{
  "num_hidden_layers": 10,
  "hidden_size": 768,
  "num_attention_heads": 12,
  "num_key_value_heads": 12,
  "head_dim": 64,
  "intermediate_size": 1536,
  "vocab_size": 26242,
  "hidden_act": "geglu",
  "norm": "rmsnorm",
  "norm_place": "pre",
  "norm_eps": 1e-05,
  "positions": "rope",
  "rope_theta": 2300.0,
  "rope_fraction": 1.0,
  "qk_norm": false,
  "attn_scale": 0.125,
  "bias": "none",
  "tie_word_embeddings": true,
  "parallel_block": false,
  "init": "normal",
  "init_std_qkv": 0.0131,
  "init_std_o": 0.0,
  "init_std_up": 0.0131,
  "init_std_down": 0.0,
  "optimizer": "muon_variant",
  "learning_rate": 0.0158,
  "lr_mult_o": 0.656,
  "lr_mult_down": 3.0,
  "beta1": 0.93,
  "lr_head": 0.00571,
  "max_grad_norm": 1.0,
  "warmup_steps": 200,
  "schedule": "wsd",
  "decay_fraction": 1.0,
  "decay_shape": "sqrt",
  "final_lr_fraction": 0.0,
  "batch_tokens": 131072,
  "max_seq_len": 512,
  "doc_mask": true,
  "train_tokens": 835600000,
  "max_steps": 6376,
  "dataset": "wikipedia_en"
}
MLP neurons of a small language model. Each row is named by its layer, matrix (gate and up: input weights; down: output weights) and neuron, and shows model dimensions 336-431. Each number is 128 + 32 x the weight over its row's rms, rounded and kept within 0 to 255. Numbers have three digits each. A neuron's up and down rows have the sign that makes its largest values positive.
After each neuron's rows is what it responds to, as a language model described it from the Wikipedia text at the highest values.

L6.gate616:137178142151096106119179089146155090128112075118113109155080142143116145122112109144166149095136140135107095069111207116146106116171138102078170137141172136141138161105125149164129120155149157087126155166179084108113117177153164134089144095160230118128144141087125135151182130085078119041
L6.up616:120183119124124122075157125161144079118108189080110139134159180140077138100120156142146148165108028135152114132111133094127141125113074106135124177072173112177182081163130148158132071137144140127149151166125171126099102161120149134087080131170158113124130191089122141143105155136198180118
L6.down616:129100130073174163121121133164130126130102170059068110120134129097118094146171093158105164097141101103119133154108122117124120131105132117084144137155176096102133079128124117117122133123097139101124120127052132109097119169029123140098102058146136141107138119106064106082146116100120168143
Tokens inside Wikipedia tables, infoboxes and stat lists, e.g. column headers like Team or D, row starts, separators ("/" in coordinates or Invalid/blank).

L6.gate168:142109147087228151105164154139135074167123137126131189116110128147170151080092162078105083141148138156152147190198093088132136124113117108142183081129125142095168169158156130120116147063170098168145145076174116152130113099141128039131108107174136162104102072175139135069134129098129146171
L6.up168:140134102142068180119119175183170088105103068146104089113092126140119144116163119138140069134142184168129189122111181115206116164111092142082131102117109105122170139159157156165174154145181161109171051142096132176118163161148159118093170109147127093094134083157137149105130101172078112142
L6.down168:116126102101166030134129130147123077091088065104082148129153114133094112134081137159113146136132123080140174147086103159171079160070136113115114101159119147115107096103170140108104131144090119147112117098170152190116149131110100116107129112086093174095170185120120118157139134139122131140
Prepositions or transitive verbs right before an object noun phrase, completing a verb or noun: led to, attended by, seat of, starring, married.

L5.gate1499:154192141159132154145076147109126144162151157090096118082121081135111129164136164162158180153145169088078098074081159149110125159120148155104116068187125148070107118169167168137093111163117167095092152140134203182111122142098052172100093091129090164118072183134159139079162129130156154140
L5.up1499:221201145125076119144210176191129072130123164123093137158141130160082146110155123177120117112103060126088108149174086127124207092171082165124161100170169145077158048119112119126152187133148141051146114116213116139172154077152132119107154152134125175152122162130133139122115083186174104187
L5.down1499:092185170151100075078151129148153164131131169107172147196114148115082103129105197173148133164154139152098055119130111084139147114140129158065094071042073158123121087108162177102128139150166201145123107127173117165128151144112114190071113091110049150098113096106119121116137076086126122138
Mostly "and"/"or" joining two verbs that share an object (owns and operates, prove or refute, load and empty), plus scattered mid-name word pieces and list separators.

L4.gate1205:170105127181109083161116183209093094124149148146119098152144084123158113099117134166139138145121160106127113127183137111107134074125124085147154117132131145128073103169148128144062113109110141117146093166092081185100130123166108153138155045137146073189170123124192130148192113159088131202
L4.up1205:154148156179140060074090135083121150100182168157056107115172085131125093147126200127056099026127131105087185148110131085131157069102115103141139101061089173119139075136124071108173123143134125126100138126169141160107154072077100081158193135146123123191105117143127139172142091092108136162
L4.down1205:119108082139107149127091077080067126104123130153115152082136109193164164126128179175102141078121153142151065151107114098192122063105171097111162138095129127135233106133150134123132163166101124081093125128109169099093107107137142180086132152113078166101105146161170053162144124157079165083
Prepositions completing a fixed phrase, above all to or into after born in biographies (born to, out of, graduated from), plus mid-word pieces of proper names (Fl-an-agan, Mall-or-ca).

L5.gate695:088080157100081105151138183169124127148095080158158115110137168142144161127078105113097161164056124142167120143139117041065112168090119086155072119185094108121117133153118145098070112162146147096111177201131110113114186119176088139081111146100112142055234148114224123139119074093076111082
L5.up695:082165101102152109149122118170133146120144136138115135124131113091184149142133105149115172111103158144138156122124129078125131146172121179085134155122121139128106173129075134123184119155150141104075111149089103099093147176111111092168160103143175131161204104143174105185100156106154201141
L5.down695:138138125165096156156135165101079173127167149168179128082161096122141103165050090118117117092130178100134120192145148086067105148133137128131136110147108121093114081133136118123150157158150093089073147206113133162112142135110148142100162118170165128123127160116108148154144124116182084158
Prepositions that introduce a following noun phrase, strongest on "to" in "was born to" before parents' names in biographies, also "son of", "season of", "safe for".

L6.gate290:120106179106066110144143118118107147151160171160147145146138153113152104140144089114169100162149206117083135115136139087077138182131082146112087087165073122133145088086174135107076148086139141059106099090146107080159139089186090142126131126081113103170115103131144169136115126126082178184
L6.up290:121136168135088101137190137107095151151112083148121144120119153180163109122126122078163126187092161132167160140134126161115081136150155114095129170170069142154134113196123097115100131154094161102109138094123160123147107070171132188127105128155128037118158143082118126199086152099109127167
L6.down290:156118081162042111129131118160135166162140105143104185135112103088108113154138109054112147180120122138162140133090107136148232107095190102130174124110132089121134100148071096164155090121090114156081111109166172197130123127140144125145140084141197145119114113150101117101102136100166120114
Final pieces or whole tokens of personal first names before a surname, such as Mon-ique, Tade-usz, Jak-ob, Joseph, Bill, in biographies and lists.

L6.gate542:117126109221127122138108160086126167066176099135139159049143124135120156128117152136113120159112157144142160147142122175150130128161143121092123120152123130060115123122145114106133105131129099154108105104133091194198126122144152083150110104104135114166123087139107150115107130176141074098
L6.up542:148146179125149138067190095153161131156173131129063092187147176138081114093133066120080105099138141171129124101160149149154141137125120091120139145118144157134119068114146132142116116160126130159129107160202083132119091201089137118110168087136101127113064143127102078101118072164106178205
L6.down542:119168080118116125110135097128132172163129100114069057111136127162114118098120123110135045128129150110078137132104115173124173114087160151149054141072184140128144130121102132148159164082134081093106125130096112110158226121138153081134148085135046143170128151117161142113136120116121133124
Mostly "and"/"or" joining two verbs or prepositions that share one object, as in to and from, prove or refute, owns and operates; also word pieces inside names and headings.

L4.gate815:135205169114095103102116093110167146078141094161149103091137102114107129123152135096146152122147170141071113150083104134117156175161153140133165189159102128116124120140090104151107121127176131081146062130106080133116136145175088087083115139126096168157150133086138108167108139169118146108
L4.up815:116105150118096151127095112103103188133184142104132096125107127166150183079160144146095091091090137122095134135152123119134096130136131097103118168164124139068101111113069147110149119089095187127088103119088052132073135191188071094133141142120123184145121122150159104146125141104160169080
L4.down815:145151113069088098158149136140151211129162097100154188109129116127114080131086181134117161170122166134078101093148187146095156101090125133111132142163088107168112142165146095081183142134148113152161141124162143127196104062074138179160132153141120143124139141111120137125085119101075081140
Final piece of a singular common noun, often after the/this or a split word stem, e.g. wh-ale, bi-ome, the station.

L4.gate1127:131120120069108069146118079131134160112114123103097156107131153143131138146209146189092149140132156111128069133101159137107122087155163092142127137135100154140159145109140141113104129169131098166142107069118066118149081037133165071104147141130156129185121123152083133081090087128109144148
L4.up1127:145124118155104115106173170089185111131124152098124107097127151105117153037174142132112148096154157138147107147064121148123179113138160111108136119154115123088129105137123086126114184113126145133105151082130130144100122180084128132074132120081089117109145160189129181121166127146122123087
L4.down1127:093139141137092155138138104118132136159165112120116122158087072109143142114157122173104122127184156173125148086180201118151170153163164163112137122158154145123083123175136152104123130187113061213161125106147115159078160114082170125120090138158115129149104134118098133132138126120082166156
Quantifier, adjective or year-digit token right after a preposition or article, opening set phrases like in most cases, at all times, in 1805.

L6.gate525:168092074149098135092126070066099228164090145108099128098125081145119106153157094097142124125125164119081146151131109167138141121114131142161102088189110098159150100100127174123128138129091102055095140097042112092092111094100169157167130167133140134099142114124090105143152138100116120112
L6.up525:166135112110193131127200160164078105102111179081115126109153148175162148146157093108112142121130147117139124138179138146117114143184133141144124091151159171109130200085141117133135145119093132132104153136112157093114155122090123099142095140103170203104141116132200117081146101169185108195
L6.down525:089144133127182161137111144059076183169159153142112150163129133109082136099149165131126172136127123099060159138123124136083166154077182123105134130115116119148139116130138094145152089127127095174071109133131093120173118138125187143199140133106105147137149070051117144152101109083103103153
Nouns that complete a noun or prepositional phrase after the or a, often ending titles, such as world, Time, Hill, Wall, wildlife.

L6.gate1359:087084156127084122134156151149141158148103125102168162092161128129199141163101140126119108058167169126154096102076092129137093106119164139136120126174193088086140083084129155118100080092217067095132117116166103102117120134101154176158131106071166098137151113147091105106124162156142179123
L6.up1359:115109159104179152143104157110143139051168163134146113106108098147105174132190086162114107133141127068117132118156141103110074104154122099087136136129120184118086113124146130087122068143116081128107120114086135102167159156201105085114090139159129146128108163165131107170113127119109062110
L6.down1359:117083116143132104103165097166115115078105107123080114144099144055095119143145055129088107093156097099123108096173150118123088182166104140059171095103150121136106090151102112128101117110145080131143152109099116158185130150145101152105076116090118159181169143129129137169161115030138100075
The digit 9 after 1 in four-digit 20th-century years in birth dates, tables and decades, e.g. 1996, 1957, 1980s.

L6.gate754:191137112131190147144145142179149133165104143128160126127182126151134133180111089087102144163153149093088151161180117150090084096089067159147119149090084124122135158061085138090085093083114162100122095134127146131136143097160131123144059106170142185144087122136115142126120117126098180166
L6.up754:151094067132086092108142129126138112117109116118179084107152164093144105114130118103139153114100103146146077111164136137130139104145099107123163176143148124165082150104143096115095140152107193104162158167153117151145121149143152060169135051163152122110138140147118123132120138129098073174
L6.down754:106117142073107139190177201129129137112129115052131139073146086103129155114068150127153156099141112150146132117147148191183106169132127075110170100149170105103117093184118114216104075145194176121175142083165106122146132183102137188109192125151139160136148107131169156164164149168066094139
The preposition "by" right after a passive participle (designed, described, proposed, translated by), introducing the agent, often a person; sometimes from, under, with, or "same year/time".

L4.gate311:133163063152110198103114064109097162125137146158163152101126128141125192140144113184083128142130117102145191100177078123146141128118169140126207136167162126102138167080103135078156078115050146152150091160121103162128130128106132135197095144135091167163176118165067114131111148113163097048
L4.up311:136106105106121075119118139135137148115146087146109204096129171099099156075111073171146107157080143157109156102181107161149080146127119134142158141139187143095122133107082146122159106140135158114174107136117114116096132156104118176139164122091108137147104122136160078064102151161204127144
L4.down311:195193126078146117099108145122114110143087130098162138141117117068143119142144144198123155196098145086160119120136069126110074125117169152145118124168169096077106186116135146136176101105198120144147121148103151118097096142110125136158166099182111177136100090166148108106136135122162070161
Prepositions right after a past participle or "based", introducing a source or basis, as in adapted from, described in, based on, indicated by.

L5.gate676:160093165141169105077090150101155097093177158120161128179204092185100125141132158086082150125150108123106123166113065132135141095165136147109082125158168037101077107122185154100154134124159148101148130147088146110181158105140121102125125136161080120118139156142095112194147151124145134071
L5.up676:121106102061148136159153130125173162093255171172135045110140092117125133152136124140129182094126137204108089111150123147170131080105125140121120147087114127086091151116112108144117077124168162193132122132116142092134178177085134100129142113155127074105132154158127147203090077104177157157
L5.down676:127092056156115118147094165110083102109072167115094148115124174118155147132080128134113152056203148113130124115175123124159179061106164106181062128140152155182177117164101107157096142178153088158130113135202095130101159060098119137102141156115132121055144151130084132125098161130148153172
Words that open a qualifying phrase mid-sentence, mostly degree or hedge adverbs (largely, only, nearly, about, either), plus relative pronouns (who, whose) and participles (combining, consisting).

L5.gate1141:127171134154214097107164100136131142131080106124184098109191138151146080207107142122110122143122106132108162046106079151103157151150117072125140136125136117158159124120165125090151096069229120161031133148132170156141165079132096076139127143165104125114126124111092140231150112091112128161
L5.up1141:144124162103161157141155110127134127119126122129147196184121156132141133044172111134102146099130138094125137094107116111118163153138119064108166138141114135146203145148105117139147111114118168135117123096101100121079150124097097134123172121121097198115173086128167167112113128098172183101
L5.down1141:159174089103103156124119133097128087078149085127150156146165134110140137137080097121171186134186089105127138148114111119125171121175083077149152122183092161098153097114171121122145127238156088170091143137153129150097146166116128132154086139150185071104118172147104106125124088107097150187
Transitive verbs, verb particles and prepositions in narrative prose that come right before their object, as in handed over, ceded Toulouse, caused Fern, charges filed against, plus table cell pipes before a name.

L4.gate411:098133097138172152102097130102181142117154111098126169090110072111085174172165141100111154131156118142129150116133104164117174135132125145091124085098116098116166177114164119163137125165102099097098144090080118133157095149101093167127119115149141067147201146158099118159122135172136098110
L4.up411:147140118152189138107144105170175148085117158096155135113122132096098104193222067084124140095066111097151165146116139118100108140157175150130175135080148064165137153131154179140180118163151061096041150144101125131179067125087156213152131059129130120162158151169169151133124131163149109111
L4.down411:135155176118184108138168103161139133107128148047107072142160145139130207151150135170074146160103155109103115172160106113055156073113111072106138157149130156115133160187108095122141083104150118109096111175159129095104144157185168152127130127148137142109127144118138102147143112115089141076
Closing subword pieces ending in -s or -es that finish a proper name or word, such as Trieb-es, Dumf-ries, Alb-ans, Roll-ins, plus whole plural or -s words like works, films, issues.

L4.gate193:125095193143137132140104074176124151107101137156128137126082123178146152112142128152132092151053115173127080155100188160181185111121131102086094064147140138138072105131140110132153134116188123159144151127177179118124152096123118167168182167030184154154189119159083133144104057156161128142
L4.up193:166116116166113095144105134144095120133164114153068134099115079140126164142168148096086142121084124127172132134083119184107162086102169128085104087109112156128106116109113122134130136149183146104148146185157127058072105120151083128181118105080099128053168129142096149144045128110192067172
L4.down193:151202053087160182078170165085162147194146142177128098183163128097149158145149089118166115151126125130132141132139084127086127115096115160136121139117110191162199197104155145101145116077126138097102143172128066140099179086149139116097126130190140115042148125094140163151100164123173151147
The final token or word piece that completes a highly predictable name, title or set phrase, such as Bul-ge, Anz-io, "Marching Home", "swept away", "Western Europe".

L4.gate289:142105123160124113157133141147114114156174165133107129125121128158127113130076123139144187125123125156089179106174143177117090072130123122091129045141116086151113167176129093112086156166117044153169165078145151137159225130111099122077089138079159105105091111141111100168149163088097171141
L4.up289:148113065106138160174134132120121152097092094166114081089096160140155139159104168151126120135106126109148148100131117183129082106084090054087106115165156154158141128168131175157134081107167130132197211159145174112147070176101145130116116160124128132093051135122130127112120155159173150123
L4.down289:135141057098115151077112120095106095140084065096121112143120123144139147134082154150129148146178157173180132109138127137128106161105034159105118129120104102145131155168147154172116093221165134121194189147175194120098134057168090139138148149146125094113096115183151173084117103125138100060
Prepositions and degree or causative words that open a following complement, such as traded by, mixed with, enough, too, forced, plus line breaks and GA cells in tables.

L5.gate259:077150124076121165118114116155097088141129156179071092156130173184111169104147109203159162074142111182128067134158116109118097132121088116148115136103097080129151144163178151120128096107133146147125093136167144090131148059196120149139172152111079140110108144112109170091156105116193185175
L5.up259:085085078042080140133161121098160103160108113146105096167141137165185125153119152107174143078121118197139110044135173103136130151167199110117146146107162087124085154151143139153146087077098143184149131127169137134120129072062058105163097147123122160136099187163081123061145094164107104183
L5.down259:099116185158129093151073066115094134073103150174133170156150140105124123106138157218134114104114113096134163124173111061122126134068155121140185112137171112115141106150137125053091150107077100119105133098162088104117131127129140156148148143144210179154179092100155092160159075116145158153
Adjectives or their final subword pieces in descriptive or evaluative prose, often after very, more or a, e.g. heav-ier, popular, prohib-itive.

L6.gate733:162166157186163113129116086125168152159149146151110116168090172161123190142118148141136155152149183129142110064098138099132132129122128146121114124124158112096112078099128131109131116115140170157178139104168098131156142131102126095102171179100099127142142090044126178063122059162120166102
L6.up733:169076144202154132068132158135187073157103192123127157140123054140098179132139147036146157131116114132113109123110079141161094140143106143128118123137053113108154161091166164135126121106136122148140106135120180131107138136143189047146156121129177110068150101090099115142164090143115114127
L6.down733:099200132136148151148090078137157148132137151068112097112111117057134160159148094096170179158119097136086151118097114158108068125071081142119100116125103110170154073129129147104157103119140130094115100133146093120190110106142132070190199192127164117182101123117110199161098163135092109099
Fires on words that come before a number or an event, mainly approximators like over, around, about, under, between, almost, and temporal After/before.

L4.gate1118:182142135142101166050111118172066144045113137149086069077192126176120203188160086120158113153155111120128131112122168120142160122126125095126154119107096138121127118197136136130140160147170104130078163110051147143137072139154171093097136115114086126177125135143160121176104117098145182097
L4.up1118:117136101081171128158109168132159140143077185116177128143122134109081130113182027140172111121157176112093102148112123095123111118052148133157120090118115143083161103074118146138114068176151170118111106115149126111112095170193197119141111149089097115124103086124140133155099066176136101140
L4.down1118:101120176111155118148106071078125130119136163119125053143147100124111110084073171124148084138112115112149173180096080129147125094149134153133139145098164171112125122113136112139132101131145147083129168075105123075098122130107113100138132092148140102112124107144106083175135120219135126108
Apostrophes in contractions and possessives (it's, can't, He's, UAE's) and middle digits inside numbers (30, 100, 2016), plus occasional mid-word fragments.

L4.gate943:194120159114099136196163109172081147108164172187146153141187139112123125126122113182109158164123131096067104149140171118103106143092152143127139184111139118036142143149195142109107113142151160138130071186154150144128096124113124183107129134147152123089141147079124113156088166106126155077
L4.up943:147151062113105105109103148142118071129111106216154098129139130123149140133172176153142136104150127153115104101143139149110163164118068130132111120118070128105074060144158110099055125104101087129209111128116146145121121060176144171168160156127152105064167149136124112181124091106082126123
L4.down943:091099110110098112152089130189113198132179097110111102098146128129149117127151178180147131086107115132070136051091131136104157097115187105095107131151132136146131152126157103228169109123086102157115076156103142109102122164116182061161142199093127160126167147160140197153140119099068153118
Person first names or their first piece in lists, tables and biographies (Phil, Fred, Reg-gie); also "of" after son, daughter, mode, method.

L4.gate1442:136130112145115167086134107144172165093153128114100111117168084169068140149131118182115134169063085055132162175074122105122096177132172097094127200160126095142122194150107122148124059140141102098108158146170093164156079132152065162114111121170096106110061057070119082082168134102130168118
L4.up1442:069131185200164140189107114160096127099150080131175155154157188107116058142126099111125153162149140146053146129103101120165112142144153150122211191157109121114105123115127074186145148108156128070141160190147138137123113156193097167092146091163092142081079074137139150077109128139184126078
L4.down1442:150184158117115132083200187188171127138141131149105126131127154121129136112127141157082149148153078079183123114102164144136146162172142170057132192127146140085094122133127116054091097194142135139097167188126157136121107135131152097103073117151131095092118106164118108100106097097149143176
Middle pieces of split words and fixed-phrase connectors whose next part is predictable, such as afor-ement-ioned, for-es-eeable, "little or no", "up-to-date".

L6.gate934:105115105160076092112169119090144134124129158138132145118081161121128162122161124097126126152124125158198162066184182096121056189090080114129119143122128056105142137122135094122094147066103110153141138052113156154049141113112144074111148075151132160125135108155114167081105115169144101170
L6.up934:147171117150108150105152118173164161123117140135130162117143150126137143154141108140133100107102102192139097136208068142126118157160143114103103107094118064113124132155125147095176092108108118081121199125135147124054166123123130114113214061097105158104177189102092106090137132104166114122
L6.down934:167086107171137124134136065101125106138147159132147113072177098135138153119087104112133130114099094096081166079150098152113049105166139142071146133121118057144181216169082160134150083152162102088173103106114063153157112152111078129142149112126141197181183129109108126142175113149132106163
Word-piece tokens with an s sound (s, es, is, ins, ts, iss) in the middle or at the end of mostly foreign proper names, as in Óðins, Reiss, Pittsburgh, Brasília.

L5.gate790:142099149094142111158144108127158140186180118145059088138095171131102111127116199159150116114097138115088095135096115173151139111185100139149156169119079164032073101127066137134175117148124147132128138081120124092126083140184117123107119131119140163095081088158130123028137090161162158160
L5.up790:161137100112106122128120121137092151069172090148159125068130139162149120151153153089089111145095115142110166137228143135149149162149171157084129118104113152125105072074114153095120104096117133147122100161146126114121127141129142108135182185113161141107084118070099114125106133128125170084
L5.down790:157157105112155106064120155129115116142100105090101166035089169139187137138114127118089118139083138165116143134154125129125156188126101087135109182145165147151161131111087086103115134147112123114127098201135081103136144130137091093134125171139115179119164116137113117102122166126050149185
Final subword piece that completes a noun split into fragments, e.g. at-om, ran-ch, or-ca, pat-ron; also whole nouns after modifiers, like radio station.

L4.gate85:157090088113175065107138116138163049147114150168098134112097107128131172136145153136095077126106220113115194146081151086173187088137098090139101159143125129108148161087128110079146127136149103113096145120091077104077131147129182126141164088096074131143127105175108128125196082100105129156
L4.up85:110071160081126107147148120149144102133114102080152109139108132082126175194150115143135182146085129172150179067158095111166147074138169184202124147126128155114134096068139100123165129140171100131141130153194152076077172119150165151154170129094087117111120101154124121064118048082035128196
L4.down85:065131139153119082103099104090126122112129134109132095100085136129097099144096114154170201094122106114153098115224158114101073149124153142040101128179121097125176113081142141168139127145175135114146150156155147110181139105104205114130130127174044178161233114081135077110126080121124181241
Middle word pieces inside names and rare words (Gob-er-t, Bal-ear-ic, Glen-t-oran, Gut-ter-mouth), plus adjectives or adverbs after in/and/with (close, rapid, about).

L5.gate1438:109103142184111163159124105154251131165095198148163136102088116028055197094116098160190084148152164099156102049103165110195069123164095119138097120160142139122076189130139128119170077145145084116101157094132151122212067145082195106171107104098143145114120156117167127066089166150121144130
L5.up1438:165132166174085136108144199184112164085143171188149139124173148109116160076118145124139142182168141089145141125140108132124107162106154158132121137143156169112094149132132101076081117149099158137082114115127104128165120121156118169181130131151171119152123133193151083138119157133122133096
L5.down1438:112098117121129122147177132153116104169167155163153086137160154131117132087137158155118161117156147127117160096135108128080176057145179138140153150140139124072110115155148155153053108073116112115152139152103082154137156133187190072173115172139122180153096162134155200128161075150136170127
Apostrophe tokens in contractions and possessives such as can't, don't, it's, singer's, most often in song titles and reviews; occasionally word fragments or digits in lists.

L4.gate400:141142143129174133111125101162129127172158120147085113154183131206152132123131115173111149102062071130147149151190188141124094117104140099148144114112160119119169077179140158143065185137167161183085149163100096134127122146158148119098149133104160098154059162130129128088138135086132107112
L4.up400:101158144137112187161091091151063096100040134113140135109144109168084149137135128115191094120178150135180096127039191161226128180080197165082058135119157133147138171096151177150131154174093105085117115159119096065145104042109128142138101176126116178077126125089120105129108132121087181081
L4.down400:098123169160156181188149087109102183107067145104133117127135125199172091137147118178107146146146152119142110129119155167201131121108145136157121103138102175152136183069118139068113165169115177175142143126138155154191114112151126126119100131161152117130128133133087164168132119129168118073
Fires on the last piece of geographic coordinates before the slash (…33″E, …52″W), on split CJK characters, and on mid-word pieces of names and compounds (non-commercial, Cons-onn-o).

L6.gate891:153222136220157136110144098186119166095122083085159093121159143095126173155132138122123112083141143092163081134069076079121123120121134123069144138139136165145126126092108212186125167148145168154163092160111139136121145106127140128067084087098127111113166113150190138153100137116143076161
L6.up891:137142112071141106128128179161166132143117144219108131084163171130089192135117078059104119163130108165071150103154150163097150107156098162160168066125176135128167169128111113125158100126127118100124114131056127156102092176156166080166140175100133086112102166097091089128076095146080130156
L6.down891:072134124141087103107086121150162129139166122133156122093162094094096171115144131088098155157154114142082062142054154071131161112191152167140096138075109143145182158113116131103151143115135127176146084173068136134150180156154171105129105140114157096155084151155137131132176158108140109108
Apostrophes in possessive 's after nouns and names, as in Lincoln's Inn, Men's, nation's, Sotheby's; weaker on mid-word pieces like hal, gh, sh.

L6.gate1303:131108103114092118096126164149072184152115108145132082138131124154137139213128206171125129123158075148128142087165099144063084158107135136078120132225105137135109079168161164089108144145119141129158118157151148092125127133190117127165169148124169108050156083159122117113092121133121088149
L6.up1303:068099080135147127120111131187144126151127142176072107112140165150099158106117151123084147099091159113150135084192124126105114118161140155094150145112095115134130177161114135175083126108110113119130130168164115128102167151118092126179148197137127112054172128152107101161158158113051139139
L6.down1303:102115094103097102112090098158155167135097078167175163110109119132130136123122123091152109108133112109160162161167138110154125113169108105174163149107077175118128096132103140173117113088055136123132083126187183150168187129147111130117105158198111134145127121107153128156151113129105097096
Quantifiers and counts that start a noun phrase, such as all, many, some, most, no, several, numerals, and of in partitives like 54 of the 179.

L4.gate403:095126186100104124131132090123094112105123148156131181159105225148137162048178177095044172193106202156135138115020110115201168068146111069161103148157170102147130184102114103173097174171095054125071087137081088123151116093110084096143111083109188123138094192110133086160153167144112113117
L4.up403:146138154122146082126137155087131110080144139132115163169112165135087160131153102145098120181154166051083138149116085138144096077124122133109096148100140139092144141118153099133158184100097115120068116147099078111141092148081106123137119127112080158102113142112088151124137149063145172112
L4.down403:126117155151085069171182150081154138197119098107138114137118147168143123140138152166136114107115167166197117086086102157083062115133180123119067114147185099164128088165174113182155139201113091140152154091124149156120128125148110144167144164094160126152168132138099170109140092104126116100
The second digit of four-digit years written digit by digit, right after a leading 1 or 2, such as 1'9'94, 2'0'03, 1'8'48, often after "mid-".

L5.gate662:203144174156124104107155138097132147161069145058185143178075158156122158091140135220121129131106129072192129075151120125095105099074181167055175081121148112108173143122073069111113174121150118076160157158087119155123127155092105140113037123125125171122138136137142077106142137194091093118
L5.up662:124082132151144144077092137163137097132119118124136117152118133091147113106165129123139056122210128118147092138192076147100216156128096162111153137149122120162149119159093055092140203101126095110137123184150165130137117057126184143118139079148150140099144175148142164138088094121162134051
L5.down662:107148089134117181145152108159115136144120135137123086143159137156109186133116156095102103122163093099146120147184110127107075141164097122140161106139066093088180163157145081151199077141131106128104138127102103116161168115175133146117135103122113140157108109145124141115117117126070192138
Fragments ending in or containing s inside split-up proper names, often in tables or lists, e.g. Ö-sters, L-ons-dale, Sam-uels-en, Harri-ers.

L5.gate1238:157108118159153120051121130134156110086134094159141162129210198151074141164170113091139162132053065099098195171104082207189125105135152115120099180090111106096183139139140123119115141123106166162122142155097112136124152131075148188108135090099159134143098106164111179143121156087140108077
L5.up1238:205146090092177107082155107125032089110132103150159103105116152150113150141137101095115087186076137176074157098187128122155180187182092215131103087097155116064097105087082152104125154130142157103134113181100085186064152198119146108120135097123100180122084103093177159090117111127101126119
L5.down1238:095063127133133123133158151096122159161161065155056132146135159128179076133108075167109135065111095123132116174174087152118080196163165102140126080134105188131113125113097106137074098112145141137081148204132111121145134150164108131106115122166134111152114130091141139093127104147136148154
Prepositions like in, by, with, through, via opening a modifier after a completed clause or past participle: mentioned in, described by, announced via.

L5.gate1527:102140099165047076157075127085157170117158141110128182081139160130124119158164130146108088094130116078178141167103135184082126144124091121087140138151164216114146167120089114064112157117094130107169105122164109119103084080110090190082145225121135124134104175144157186120058131163166096097
L5.up1527:162050063153130111096186110149149163150105179150081143170148102134123062096107147112101158171206111130109119079112132085156148158158143141105101097100129156096147151132088076138115078102142063155127114117082124184153173123124154115181207113090062111116141112149187174119089110105136182165
L5.down1527:147085071124077139191114168179143134163105145176111166130165170087106164092168152082097090137103097205138142131116100158139157164082153153102168088086170180157087156113091153158091122114111144153140140156093084159114099143119123151139178127113029129106128148137118102119075092133110110125
Fires on person first names, mostly the word piece finishing a split given name (J-osh, R-aul, D-irk) in sports tables and rosters; also him, he, died.